config.toml
num_hidden_layers = 10
hidden_size = 768
num_attention_heads = 6
num_key_value_heads = 6
head_dim = 128
intermediate_size = 3072
vocab_size = 16384
hidden_act = "swiglu"
norm = "rmsnorm"
norm_place = "pre"
norm_eps = 1e-05
positions = "rope"
rope_theta = 10000.0
rope_fraction = 0.75
qk_norm = false
attn_scale = 0.0884
bias = "none"
tie_word_embeddings = false
parallel_block = false
init = "uniform"
init_std_qkv = 0.0237
init_std_o = 0.0295
init_std_up = 0.0339
init_std_down = 0.0339
optimizer = "adam_hyperball"
learning_rate = 0.00663
beta1 = 0.9
weight_decay = 0.0
lr_head = 0.00364
max_grad_norm = 0.5
warmup_steps = 327
schedule = "wsd"
decay_fraction = 1.0
decay_shape = "linear"
final_lr_fraction = 0.0
batch_tokens = [65536, 131072]
max_seq_len = 1024
doc_mask = true
train_tokens = 1081000000
max_steps = 11258
dataset = "wikipedia_en"
MLP neurons of a small language model. Each row is named by its layer, matrix (gate and up: input weights) and neuron, and shows model dimensions 192-319. Each number is 128 + 24 x the weight over its row's rms, rounded and kept within 0 to 255. A neuron's up and down rows have the sign that makes its largest values positive.
After each neuron's rows, "fires on" lists the tokens most often at its 100 highest values on Wikipedia text that the model never trained on.

L3.gate2330 [ 81  99 113 195 143  84 139 136  84 147 109 149 165 126  90 156 114 130  95 140 113 122  85  94 109 167 128  90 136 113 121 117  77 134 133  76 104 144 128 142 128 108 114 100 100 139 107 130 137 189 167 129  99 150 118 184 173 164 106 158 151 125 141 135 159 137  93 134  96 109 132 139 146 156 143 131 162 128 142 136 117 101 129 118 148 126 124 178  98 136  92 113 137 110 148 135 125 129 137 118 120 108 125  84 162 134 108  86 146 141 109 103 114 107  95 166 119 133 154 125 115 100 125 138 124 129 105 122]
L3.up2330 [131 167  91 150 133 131 154 137 107 120 138 134 137 150  91  77 161 116 172 124 143 124 151 124 118 106 133 156 140 136 119  73 107 131 112 151 116 138 101 151 142 144 144 105 121 103 128 119  94 112 131 126 127 156 157 110 127 125 148 114 171 139  83 147 102 156 190 126 108 131 127 116  86 124 128 143  72 129 170 144 151 131 102 189 187 121 151 125 141 157 161 129  96 165 136 151 155 124 106 133 154 101 124 145 135 120 111  62 157  97 129  98 125  75 138 181 100 124 154  99  93 120 161 151 140 147 147  77]
fires on: " D", " d", "d"

L3.gate2517 [ 64 134 127 149 149 144 127 163  80  94  96 131 118 100  74 109  88 113 128 110  95 132 128 156 118 104 123 119 135 139 118 105 110 148 109  89 152 121 121 121  99 124 135 119 123 154 143 137 143  75 128 120  98 103 137  96  91  83 131 166 144 106 102 136 154 128 148 132 139 138 130 134 122 152 150 132 180 115 137 143 125 103  78 135 171 134 159  94 121 160 108 115 135 145 141 125 105 119 129 136 112 150 149 139 158 101 160 135 119  92 176 141 116 141 181 158  99 136 162 118 105 147 128 134 162 103 112 104]
L3.up2517 [132 102 105 110  88 162 119 118 158 119  69 112  96 105  86 102 123 110 119 120 117 133 157  77 162 115  90 127 134 125 127  67 107 114 156 142 150 144 127  98 100 150 106  94 137 121 150 129 115 105 131 124 138 107 155 144 120 128 113 148  74 162 111 132 138 108 123 117 151 153 110 133 190 129 121 110 147 145 148 138 146 107 162 116 130 163 107 124 163 134 104 122 128 129 119 143  93 109 192  93 114 144 114 105 147 117 126  95 131 152 116  59 114 150 141 123 109 146 128  96 152 110 107 172  93  93 134  99]
fires on: "=", ",", "The", " year", "-"

L3.gate348 [ 88 137  93 107 123 118 144 132 118 134 111 124 113 159 153 133 137 133 148 114 142 162 106 175 132 115 111 126  84 119 138 137 135 155 142 152 101 108 155 115 121 159 139 119 127 121 159  93 112 151  88 139 138 118 153 117 136 126 149 136 116 105  98 131 137 127 117 151 117 126  84 161  99 123 123  95 105 166 128 135 119  99 128 133  72 139 134 110 128 156  83 153  92 138 144  99 120 104 138  98 181 140 143 124 124 124 146 163 108 129 125 121 129 136 125 106 152 146 118 100 125  87 158 136 169 109 137 132]
L3.up348 [113 110 126 113 133 143 137 100 122 164 164 139  84 188 167 107 125 116 132 121 158 108 142  94 139 164 137 167 130 150 126 103 162 101  65 103 120 125  78 124 129 149 165 121 171 135 140 117 103 156 139 105 142 143 108 111 116 113  96 175 156 121 161 146 112 130 113 108 149 129 107  95 110  97 191 122 114 138 104 119 185 132 150  89  97  91 113 143 154 140 150 101 145  86 163 128 137 137  97 109 110 101 158 112 107 139 112 100 142 121  92 133 164 121 124 139 123 140 114 149 125  75 136 148 119 109 131  97]
fires on: "\n"

L3.gate2798 [152 114 144 127 120  83 151 144 125 127  83 151 147 117 138 101 121 116 120 129  89 215 101 104 180 159  70 128  85 156 148 113 133  92 116 129 147 123 114 131 146 121 126 134 151 157 105 122 121 130 136 164 165 123  79 156 152 137 105 132  91 100 108 129 145 156 135 117 121 141 114 130 123 101 156 127 102 130 148 118 111 112 146 140 144 137  89  90 144 145 106 113 147 189 111 140 132 133 106 137 129 136 132  94  79 152  98 111 147 148 115 130 111 121 123  88  98 171 142  91 103 127 109 131 156  88 113 152]
L3.up2798 [137  80 126 133 140 130 120 177 162 118 124 140 123 125 169 134 140 125 122 140 121 115 154 161 121 130 161 113  98 143 143 109  89 145 151 122 133 188 100 123 129 111 123 107  95 108 148 145  88 165 143 123 167 131 128  91 107 133 123 124 129 120 114 120 153 168  97 136 137 137 127 115 109 138 108 145 150  86 121 113 142  96 161 159 112 128  92 151  71 139 125 116 134 102 142 163 136 115 158 159 147 173 135 131 132  90 132 140 103  94  88 147 109 145 154 137 153 135 106 133 114 105 109 137 122  96 111  82]
fires on: " |", "a"

L3.gate1690 [ 64 106 114 118 126 125 137 139 109  75 115 142  80 139 144 121 131 130 138 108  77 111 142 165 117 148 108  96 124 125 148 146 166  98 153 151 132 128 189 129 155 131 114 135 171 138 129 101 154 156 124  86 125 148 148 103  77 139 144 127 101 157 129 122 140 153 137 100  96 126 131 145 156 122 113 142 145 160 146 146 150  82 133 136 156 173 112 132 103 160 155  98 152 124 137 132 127 115 189 176 139 127 111 163  95 111  92 170 139 136 135  79 119 171 171 162 121 115 121 139 139 104 106 124 169 160 127 163]
L3.up1690 [133 169 130 120 134 139  92 108 146 129 152 133 121 145 122 109 119 120 141  90 129  92 184 134  71 129 118 129 137 117 146 122 103 112 106 137 156 121 136  96 155  83  81 152 135 129 102  93 143 104 151 131 145 100 148 111  83  90 181 112  92  88 193 120 109  97 159 119  73 117 119 118 138 162 121 127 121 138  89 165 136 138 173 126 201 138 158 162 150 124 130 173 116 129  89 126  90 100  87  87 111 165 116 141 130 144 115 130 158 101 123 116 161 149 140 149 120 120 115 138 141  91 102 109  95 155 151 102]
fires on: " of", "ary", "ue", "–", ":", "-"

L3.gate1309 [ 92 117 166 140 140 144 133 115  93 147 117  74 114 117 176 149 110 103 132 134 153 160 106 157 160 117 110 113 108 125 127 113 164 106  99 112 122 157 140 116 116 148 157 173 119 106 149 108 120 130 124 117 140 143 138 147 149 105  83 106 110 148 137 108 167 141 105 138  99 124  65 107 105 124 140  96  84 139 109 174 121 120 134  86 144 128 138 143 114 179 105 133 171 143 127 113 164 117 119 131 130 122 110 148 112 131 134 109 109 127 142 133 111 129 128 155 131 143 142 132  86 115  77 133 143 138 164  77]
L3.up1309 [100 109 128 163  90 129 106 122 172 139 137 125 124 167 177 141 100 167 120 145 135 126 115 130 130 111 135 151  85 119 164 119 108 136 128 108 127  94 113 100 138  93 126 104 135  96 133 132 109 158 178 129 111 142 160 139 141 135 125 159 120  79 133 107 121  87 124 109 113 109 126 107 151 123  98 122 130 144 165 131 182 141 136 153 140 152 172 131 131 165 133  98 137 188 128 123 136 151 119 165 180 130 137 138 129 106 133 111 125  96 200 118 128 152 163 110 110 124 159 149 117 124 137 136 195 106 117 163]
fires on: "\n", "=="

L3.gate1771 [117 105 138 130 137 131 134 124 110  96  79 113 153 152 108 134 145 116 185  87  56 156 171 146 156 119 107 127 107 129 201  93 133 171 169 120 162 137  95 132 151 133 148 129 116 113 142 124 104  77 135 132 156 110 154 128 157 124  83 140 141 148 124 148 159  62 136 150 125 170 151  76 136 155 130 156  96 126 127  83 145 124 104 145 152 144 156  87 111 146 152 164 163 139 129 127 138 139 122  71 121 160 137 125 113 127 101 132 156 104 104 131  96 125 129 117 148 150  87 120 151 144 107 126 173  42 150 131]
L3.up1771 [ 87 130  96 136 108 114  75 149 153 112 171 106 142 152 145 177 161 150  94 127 117  82 104 146 139 123 164  88 131  86  92 132 126 118 115 122  91 119 127  76 139 151 160 132 122 172 100 128 127 145 124 147 127 138 139 138 123 123 178 119 135 126 139 145 103 130 138 188  93 153 112 123  85 148 103 142 124 157  89 143 165  97 159 121 152 122 132 143 159 120 176 114 142 133 104 162 140 177 126 141 126 105 138 150 111 108 132 153 118 167  92 107 102 173 120 144 155 115 164  93 108 131 121  91 143 158 130 161]
fires on: " A", "ou", "-", " Cast"

L3.gate845 [120 113 107 151 134  98 110 144 177 127 129 126 112 119 126 165 174 133 126 129 127 201 118 149 116 139 110  93  89 112 114 115 122 130 106 121 110 142 159 128 109 134 132 154 130 124 153 114 103 117 138 135 111 192 130 162 150 137 111 141 152 114 171 140 156 134 126 159 110 139 142 113 137 175 119  86 155 180 116 153  98 169 114 109 160 134 126  80 107 115 112  71 153 159 157 106 145 155  97 100 148 107 137 124 157 118 168 136 156 160 124 112 131 125 143 136 117 105 111 143 106 107 122  80 133  64 127 111]
L3.up845 [145 123  92 167 123 127 149 107 113 139 125  99 122 140 143 102 172 161 102 133 115 105 139 126 146 133 136 154 195 179 149 132  96 131  80 134 129 138 137 112 113 126 143 128 127 118 108 118 164 139 152 115 173 160 144 130 187 114  95  99 115 141 147  88 154 114 152 132 149  90 139  91 125  94 147 143 122 112 158 130 115  98 120 124 135  96 109 166 130 131 124 131 126 136 161  87 116 148 108 100 128 121 147 141 158 172 169 135 119 125 147 142 132 128 112 110 112  86 146 168 125 144 129 134 122 151 112  77]
fires on: "\n", " well", " part"

L3.gate1948 [138 150 127 144 104 133 101 130 137 161 125 114 105 123 111  90 121  90 143 112 146 126 169 132 123 138 163 147 136 141 108 155  95  94 142 145 145 162 160 140 159 107 129 105 139  89 146 128  75 110  91 119 109 147 121  97 126 117 135  75 156 115 120 141 130 123 132 105 141 119 139 148  89 105 141 150 137 136 137 123 117  94 119 123 117 141 104 111 103  53 111  86 195 104 108 159 142 152 143 136 101 128 144 158 138 134 114 160 113 131 137 109 113  99 118 154 133 134 117 103  67 119 134 135 126  89 134 106]
L3.up1948 [136 144 130 138 160 141 154 139 109 123 124 132 102 111 134 157 125 150  74 170 135 175 128 110 117 133 142 143 140 119 146 124 138 153 134 146 128 122  93 134 149 137 136 136 111  98 148 127 138 175 133 147  79 170  80 101 124 139 138 113 142  94  96 143 152 167 126 156 153 131 110 146 141 173 154 159 135 166 110 119  82 125 116 156  81 146 134 135 156 160 106 121 153  68 108 116 137 130 150 127 144 148  98 123 122 140 210 106 120 108 142 123 142 112 132 133 143 101 115 119 168 138 170 136 128 115 134 149]
fires on: " J", ":", "ity", " ("

L3.gate1426 [106 131  84 146 124 159  71  92 141 142 146 160 113 154 119 119 124 142 108 154 164 157 158 126 107 109  91 119 112 106 115 116 143 115 138  81 181 135 115 143 142 166 140 131 140 134 164 144 138 122 124  83 153 185 168 121 143 136  98 118 140 133 140 146 165 136 124 137 126 148  87 148 138 119 126 144 143 181 162 162 139 128 142 135 146 163 111  87 141 110 138 102 144 141 148  79 129  90 106 138 138 149 170 125 157  97 130 111 114 112 165 108 108 139 117  96 103 155 141 122 154 122  86 150 155 102 127 127]
L3.up1426 [111 139 108 125 111 119 138 127 171 108 108 132 121 143  91  95 104 103 144 124 161 117 127 167 124 123 109 142  89 155 133 106 182 111 113 141 152 126  84  87  96 118 163 158 139 159 132  93 137  85 124 131 178 124 154 114 147 133 105 139 105 131 134  94 171 163  86 138  93 132  96 112 135  82 136 110 133  91 145 102 114 127 152 101 125 134  82 141 136 134  95  91 113 135 188 132 144  76 133 182 170 138 155 139  90 129 161 155  95 128 176  97 123 102 154 105 126 148 136 104 125 120 103 122 163 168 121 142]
fires on: "\n"

L3.gate2854 [114 121 122 135 111 154 146 111 159 108 131  75 119 137 117 179 118 150 136  72 138 137 158 121 135 108 181 161 125 113 146 104 112 172 144 182 170 129 152  98 107 184  95 162 161 125 113 157 116 130 107 102 123 105 143 159 161 112 150 150 161 106 118 110 152  46 102 117 129 142 128  98 105 111 149 154  98 105 175 138 116 115 136 143 138 102 142 133 110 150 148 167 134 116 107 113 104 114 115 100 137 143 170 168 135 135  73 165 132 130 157 151 131 110 140 134 118 138 121 132  98 153  94 149 122  91 150 108]
L3.up2854 [152 142 129 126 126 143 103 124 137 136 162 149 142 148 121 133 110 183 147  91 119 105 152 168 108 149 192 150 136 128 137 113 117 133 103 128 119 145 163 143 151 143 143 107 149 122 135 164 105 113 133 152 166 113 138 134 109 120 107  61 115 121 129 121 133 140 106 167 144  91 169  94 153 164 111 134 141 155 131 180 169 122  96 105 132 126 188 113 109 125 149 152 128 150 118 109 159  94 145 133 125 123 123  99 153 106 141  92 116 146 120 115 115 158 142 132 115  97 138 157 113 147 119 106 116 136 125 185]
fires on: "–", "-", " time", " Jean", "ou"

L3.gate1146 [143 134 151  91 141 114 101 119 121 131  96 130 119  87 142 132 113 136 164 112 153 170 141 136 151  75 135 100 102 167 136 111 156 137 129 101 119 138 176 151 141 145 120 149 147 102 162 105 100 124 112 147 117 116 143 153  63 119  80 106 126  76  79  99 132 149  80 150 117 134 128 132 120 183 116 112 126 155 142 133 140 151 105 110 134 138 144 110 118 126 108 158 131 123 112 156 132 143 121 149 143 133 149 102 159 114 182 151 151 101 141 105 104 151 155 144 158 107 106 157  57 112 133 134 146 108 149 133]
L3.up1146 [136 146 126  88 114 153 134 118 150 124 135  83 110 147 125 138 114 161 108 136 124 139 130  93 154 118 117  89 145 141 116 136 131 150  89 106 160 117 109 145 120  92 122 130 138 130 119 176 107 112  92 125  92 132 142 110 170 158 135 122 106 117  78 152 128 128 124 140 157 172 148  84 146  60 152 103 148 145 139 131 155 135 119 127 122 127 128 121 125 114  99  69 114  99 137 135  91 121 151 163 140 127 112 143 129 149 159 170 111 172  94  89 102 150 150 115 169  94 109 126 131  64 146 136 121 142 129 134]
fires on: ","

L3.gate745 [113 148 100 162 106 110 124 146 141 142 112 145  98 153 111 133 121 137 156  98  94 185 171 108 114 136 128 131 127 105 154 130  79 153  97 141 133 156 111 188 101 113 148 120 139 155 154 165 127 126 126 159 166 145 134 121 137  93 102 106 133 130 153 130 161  93 109 148 130  89 128 131 130 134 140 155 125 179 143 116 149 130 134 151 133 116 121 125 122 129 104 143 119 145 112 114 141 108 131  99  99 159 163 163 157 107 122 122 155  93 138 111 116 116  69 142 141 118 148 143 143 117 139 138 167 114 143 115]
L3.up745 [131 138 158 169 111 142 139 156  95 110 145 106 121 154 153 135 119 122 153 140 130  87 169 148  93 133 171 165 140 126 138 109  92 151 118 168 137 165  80 124 166 170 163 118 136 110 128 158 143 131 175 122 178 137 169 140 116 144  85 133  73 142 138 128 138 160 118 135 121 109 164 124 139 144  82 156 127 109 146  75 164 139 113 132 111 161 133 157 165 110 146 155 150  91  97 162 134  98 155  65 135 136 174 153 152 126 121 114 137 133 115 133 137 118 127 122 115 122 169 136 153 171  94 177 195 149 125  87]
fires on: "-", "–", " bond", "ress", "}"

L3.gate467 [126 127 128 127 133 113  88 132 148 123 134 125 123 147 169 128 121 119 170 125 150 175  48 137 166 141 148 159 114 169 110 103 172 138 146 108 144 151 113 114 149 123 124 152 142 122 151 140 117 153 115 118 113 149 178 127 156 123  54 155 134  89 159 136 153 144 130 130 103 162  83  97  84 100 118 160 126 130 135 139 165 118 126 145 116 150 146  97 132 128 116 177 122 139  69 147 127 146 107 145 119 147 158 128 133 109 132 164 161 122 123 144 129  98 136 103 165 128 169 158  90 112 120 161 117 110 167  97]
L3.up467 [134 142 126 142 105 133 111 144 174 117 128  99  79 148 129 116 163 112 149 129 160 112 105 146 116  97 146 142  91 157 118 118 163 166 142 105 133  91 139 121 123 101  96 160 177 142 132 149 100 165 124 116 151 205 164 144 132 132 117 164  99 136 175 131 171 155 126 158 138 133 103  86 139 116 130 150 105 132 103 146 135 135 126  85 141 105 161 145 158 112 126 129 154 119 102 161 148 116 145 175 115 108 151 141 157  90 128 108  87 151 116 151 147 167 137 109 160 115 122 106 123 129 138  79 144  95 144 111]
fires on: ",", "res"

L3.gate160 [120 109 160 128 173 146 102 145 132 133 124 127 135 152 145 158 132 106 140 142 131 141  88 130 169 120  95  80 139 109 134 146 113 124 146 109  94 150 134 128 108 136 176 158 122 131 138 110 116 154  85 106 144 175 122 113 141 149  92 126  94 149 133 102 122 154 105 166 143 133 138 149 108 108 152 129 133 147 126 121 177 114 150 118 121 152 152 138 157 101  93  70 107 104 162  86 119 160 140 104 158 137 138 144 113  88 184 153 116 139 115 147  83 144 141 105 110 125 125 156  82 132 127 126 146 131 141 165]
L3.up160 [124 125 140 131 116 162 128 100 141 174 106 147 135 127 108 102 141 142  92 177 176 147 144 137 137 125 118 176 113 150 155  98 150 102 123  98 121 116  73 101 111 137 126 127 142 114 162 130 122 123 156 138 110  93 135 125 202 119 115 122 167 121 149 146 130 109 134 128 126 148 111 117  99 120 164 127  88 131 170  97 133 139 148 120 103 136  95 136 120 166 138 117  97 167 148 118 120 142 183 139 151  98 152 171 120 141 133 125  91 157 133 132 147 122  89  94  91 111 138 131 148 136 117 142 146 134 129 131]
fires on: "\n", " W"

L3.gate86 [129 142  99  98 124 128 114 128 147 104 137 103 123 129 144 111 118 144 159 108 132 138 155 143 154 130 131 126 111 135 132  87 122 145 133  95 136 104 126 153  91 128 109 144 152 139 173 149 141 145 116 106 154 121  65 119 120 123 120  97 176 108  78 138 140 134 117  99 139 139 121 144 120 134 144 128  88 149 184 119 137  90 109 139 135 141 148  72 116 181 103  84 139 118 126  73 113 113  99 140 107  89 187 137  96 151 103 144 143 102 138 106 138 148 103 134 133 143 128  84 134 142 175 146 148 107 137  94]
L3.up86 [147 144  82 110  85 144  98 175 160 119 147 154 150 137 135 149 100 163  95 159 164 129 123 124 179 110 178 135 130 133  56  88 122  93 133 127 107  84 111 146 128 162 114 154 130  92 111 126  85 116 170 143 158 133  92 121 106 136 120 106 160 150  81 141  76 145 133 119 113  87 123 166 129 172 124 158 128 124 146  98 135 140 135 124 136 124 132  99 103 148 111  93  99 119 124 143 125  95 170 153 180 147 119 124  98 104 145 128 141 165  65 120 171 130 139  99 116 160 116 139 129 107 169 118 131 151  99 168]
fires on: "i", " Japanese", " His", "ui", "ian", " American"

L3.gate2298 [115 101 136 123 148 104 127 161 129 110  88 121 142 120  80 114 117 145 141 143 122 178  89 158 170 108 125 107 119 137 116 136 148 172 120 106  93 115 103 125 149 128  93 130 115 131 178 145 112 113 167 145 140 125 151 169 130 136 111 141 115 115 123 131 115 110 132 144 136 156 110 108 124 131 160 129 161 128 130 143 163  83 143 131 112 138 135  90 180 159 124  82 107 114 112 175 141 141 125 110 169 148 105 157 183 161 103 134 172  75 107  61 115  83 137 106 113 147 112 102 160 119 130 131 153 153 133 147]
L3.up2298 [147  74 169  92 119  94  85 139 133 122 155 186 134 150 106 132 125 166 136 167 128 139  96 123 114 160 159 128 155 125 144 113 137 134 119  85 113 152  79 154 126 132 129 125 113 109 165 129 132 163 118 149 111 138 124 122 101 114 142 146 114 144 135  89 114 121 108 141 150 163 134 153 123 146  93 158 139 133  75 123 117 142 109 144 106 130  98 127 110  86 118 114 107 140 113 135 106 118 146 111 114 149 119 103 131  87 156 117 137 119 126 158 135 106 109 133 136 108 155 192 172 151 115 176 169 105 135 114]
fires on: " |", ":", "-", "k", "d"

L3.gate1691 [115 141 119 136  92 124 111 142 180 124 153 114  99 118 115 147 140 113 138  75 113 147 133 133 127 116 114 137 128 121 165  98 118  97 106 133 163  99 154 143 117 131 130 133 133 116 132 128  76 162 139 138  93  87 125 151 102 157 108 122 116  89 131 147 150 112 138 153  97 125  46  88 122 118 131 112 149 139 134 105 133 111 111 132 176 112 101 126 114 102 106 172 147  84 129 139 109 114  90 132 109 126 119 151 160 149 132 160 157 131 134 121 115 117 109 152 116 129 121 112  95 148  87 120  98  92 153 156]
L3.up1691 [142 109 126 132 137 112 137 162 127 120 149  95 119 158 126 102 148 136 110 133 117 125 110 209 123  94 157 137  78 128 154 137  96 143 164 126 145  87 107 129 112 137  94 171  97 122 161 101  22 118 140 149 121 124 122 129 146 110  94 104 136 118 136 120 135 111 122 123 141 142  87 105 140 114 138 129 190 139 115 152 131 111 127 102 142 101 150 130 164 178 146 144 137 137 125 137 144 179 132 103 134 144 138 133 166 104 143  94 122 161 133 161 137  95 157 146  79 146 137 105 117 128  88 146 146 132 116 121]
fires on: " as", "ly", "\n", " now", "ally", "ably"

L3.gate1872 [ 73 156 100 150 101 153 113 141 106 129  91 148 121 112 126 129 144 176 138 101 123 163 122 129 136 121 114 160  77 134 146 121 116 101 133 124 122 171 160 158 105  88 138 129 160 118 102 164  84 141 155 136 167 124 119 126 112 113  89 133 149 100 144 129 129 146  96 131  98 126 119 134 115 116 135 122  96 144 176 151 126 102 127 141 132 114  90 117 109 121  87 106 156 167 133 129 133 114 107 146 109 112 135 169 142 103  88 100 100  97 145 123 141 116 167 119 129 157 147 129 108 107  71 163 150 128  99 131]
L3.up1872 [182  84 114 106 142 131 106 110 137 128 133  95 130 102 154  85 170 153 155 130 162 122 147 128 113  93 122 128 108 110 138 120 114 120 146 178 175 116 112 140 133 150 157 113 112 161 123  93 105 166 160 103  96 100  86 151 125 139 110 133 154 103 101 126 107 145  86 162 105 171 117  92 140 134 122 135 102 159 133 135 141 132 135  97 126 122 130 123 146  93 123 105 188 129 137 118 151 162 110 114 126 127 128 134 145 191  94 133 147 108 155 146 143  68 118 113 159 144 140 108 133 138 107 152 142 119 182 100]
fires on: "\n"

L3.gate1667 [111 134 122 102 139 114 113 154 184 125 111 169 122 138 107 144  95  81 144 113 112 182 141 160 129 130 159 124 139 144 123 141 130 146 133 137 100  98 157 138 149 120 110 113 152 159 146 128 153 133 100 132 108 130 137 168 184 136 131 113 158  77 156 122 129 135  91 115 100 100 154 105 122 134 136 125  87 133 111 119 112  85  98 178 131 110 126 121 139 106 149 146 134 125 172 158 107 124 155 116 145 111  72 141 127 146 164 116 161 172 120  81 118 139  69 150 132 149 144  94 115 144 128  82 165 151 130 119]
L3.up1667 [125 145 136 129 175 130  75 122  91 104 125 137 137 149 142 195 132 138  89 134 100 148 133 105 157  64 126 156 127  74 139 118 137  94 141 129 135 140 165 166 106 162 116 143 100 132 129 124 109 173  96 112  84  83 154 123 109 110 139 121 129 103 101 152 120 135 147 133  81 157 113 109 122 103  97 163  88 134 170 187 137 104 167 103 132 190 157 105 147 109 133 165 146 152 107 130 119 121 114 167  91 119 145 133 151 132 130 112 181 115 126  94 128 140 126  98 123 135 150 119 115 116 102 116 115 160 149 147]
fires on: " R", " Road", " road", "y", " Highway", " Street"

L3.gate1312 [119 126 122 127 149 121 109 171  90 133 168 150 152 141 128 132 129 115 133 153 155 129  98 115 140 123 125  94  84  92 110 161 107 152 133 164 102 124 120  95 107 126 125 138 119 138 104 175 115 145 128 143 136 115 145 152 144 165 126 162 123 119 109  98 118 200 113 150  95 163 166 131 142 130 113 127 138 142 143 123 143 137 142 131 172 132 128 123 127 130 110  88 128  93 133 102  81 141 121 142 184 116 151 101 121 138 147 191 108 110  98 111 145  93 127 187 152 117 154 131  53 118 140 149 124 140 147 131]
L3.up1312 [147 128 118 102 107 123 136 155 117 116 149 152 115 136 131  66 121 142 130 146 155 134 109 133 103 164 121 109  81 122 144 144 135 103 125 110 110 132 118 135 108 133 125 163  95 104 107 150 105 128 132 123 210 142 124 147 162 137 112 164 114 147 130 110 127 161 125 127 120 147 152 104 153 101 128 130  96 139 123 126 147 124 105 136 139 111  92 151 117 111  98 122 117 112 124 123  97  96 131 143 184  96 136 136 153  94 188 144 127 148 135 127 126 104 103 192 128 139 141 164 121 113  83 133 128 130 121 133]
fires on: "\n"

L3.gate1572 [107  80 122 148 148  84 135 126 121 103 113 130 143 116 111 119  86 134 131 111 109 153 118  88 152 127 127 114 124 191 142 105 118 124 128 122 128 180 142  89 153 147 147 127 107 148 104 133 164 138 123 139  67 102 142 127 170 105  89 103 133 147  95 136 177 130 130 137 126  98 134 157 101 108 154 121  99 148 181 139 140 103 137 120 126 126 101 102 137 166  63 158 132 154 137 153 173 105 112 148 118 152 127 159 146 161 147  87 108 110 154 121  62 106 109 115 127 163  98 161 140 114 120 147 150 133 129 128]
L3.up1572 [136 105 155 140 118 159  69 145 142 131 126 111 148 122 140 141  85 148 144 109 158 128 119 138 119 145 155 125 103 105 120 142 170 130 106 115 124 127 134 125  71  95 132 155 166 111 151 124 108 169 130 107 138 143 136 109 130  91  77 131 106 149 121 125 140 156 146 112 138 114 167 109 142 154 102 162 165 151 131 132  93 108 152 150 146 148 160 139 134 148 146 101 157 102 129  94 130 108 122 156 112 127 107 101 115 126 140 110 158 120 123 109 119 180  91 137 170 145 150 163  92 112 121 127 131 144 129 139]
fires on: "l", "s", "ub", " commun", "un", " |"

L3.gate2839 [ 73 113 113 146 138 111 111 153 140 114  93 150 126 147 136 146 151 137 118 126 164 155 174 123 124 122 104 151 125 174 120 105 120 144 104  99  87 172 121 120  94 110 116 131  94  92 105 174 117  97 109 120 126 132 140 104 139 120 156 145 137 122 136 165 159 145 117 148 137 157 124 127 174 134 140 115  73  97 143 108  99 158 123 101 133 104  63 110 122 117 101 138  92 143 121 170 164 142 148 111 134 157 162 111 135 133 118 116 120 134 122 146 106 123 136 118 118 175 107 105 115 106  97 139 142 126 108 162]
L3.up2839 [135 156 146 125 105 166 127 124 133 161 112  89  82 131 163 107 100 120 101 137 148  80 117 113 106 171 129 125 101 147 130 121 145 182 124 121 140 149 167 107 111 156 175 105 113 139 100 145  92 149 143 122 168 145 128 164 137  95  95 143 164 206 130 109 174 134  90  99 147 138 158 109 115 145 149 101 104 138 138 143 134 120 179 121 128  95 113 124 178 121 118 123 135 144 175 122 118 107 150 138 150  94 106 110 101 114 136 116 156 122  86 104 105 143 123 121 104 154 111 139 113 135 136 128  79 168 134  69]
fires on: "u", "ov", " Lav", "av", "ber", "а"

L3.gate1530 [ 64  92 113 159 216 104 101 125 101 104 105  97 116 183 109 154 173 116 154 164 152 140 120 113 143 100 137 121 104 169  87 160  98 105 113 125 116 162 152 145 115 117 146 130 124  93  68 163  94 133 149 115  91 168  94 123 120 147 114 108 148 126 115 108  94 126 112 115 149 135 117  85 161 133 133 125 133 148 145 133 119 117 123  81 141 159 103  97 128 137  99 139 126 149 124 166 172  80 167 123 114 123 169  67 130 129 133 106 127 116 157 110 117 105 141 130 131 158 121 120  84 123 144  96 112 128 135  67]
L3.up1530 [ 91  88 117 126 153 128 127 116  95 128  84 117 137 142 152  94 164  97 176 114 150 126 114 143 148 154 141  80 147 145 127 138 106 151 123 125  92 133 154 129 115 139 148 129 118 133 100 129 146 126 160 101 127 166  60 186 127 144 165 173 119 109  77 143 122 146 155 111 126 149 140 130 119 150 149 128 121 185 160 126 184 134 137 108 130 151 125 145 125 121 152 111 137 158 121 119 114 152 107 121 132 122 154  92 135 138 131 107 145 139 153 103 133 122 147 129 143 139 115 101 122 116  95 117  95 139 137 124]
fires on: "d", "D", "id", "b", " Result"

L3.gate646 [139 120 108 138 141 101 121 134 155 152  79 128 135 122 119 129 142 141 146 116 111  83 126 109 118 128 167 161 133 163 108 133 112 108 132 153 125 153 150 116 128 159 171 151 116 154  90 143  75 123  93 162  86 143 106 102 161 114  88 114 176  91 145 181 176 160 107 159 152 114 132 110 134 163 103 127 101 152 183 121 108 151 139 122 140 132  81 123 136 139 118 122  98 134 114 156 146 135 164 127 149 119  97 164 157 134 102 122 131  59 143 112 127 141 103 154 104 147 141 154 133 127 145 156 182 175 132 113]
L3.up646 [104 128 119 154 147 153 143 132 155 130 144 123 112 135 129 102 195 130 144 137 124 114 163 101 153 134 134  61 117  98 114 157  90 123 130 140 139 135 166  84 144 150 162  96 145 156 103  62 116 177 134 121 113 138 153 133 128 112 119 147 113 100  79 142 146 102 118 145 149 145 152 153 135 162 139 111 104 139 134 135 123 113 121 145 105 136 118 107 125  89 129 148 111 132  99 146 160 107 163 130 103 139 135  98 144 186  99 120 127  98 150 127 146 140 101 143 120 133 144 169 134 134 155 155 101 131 108 171]
fires on: "J", "\n", "ass", "s", "j", " Em"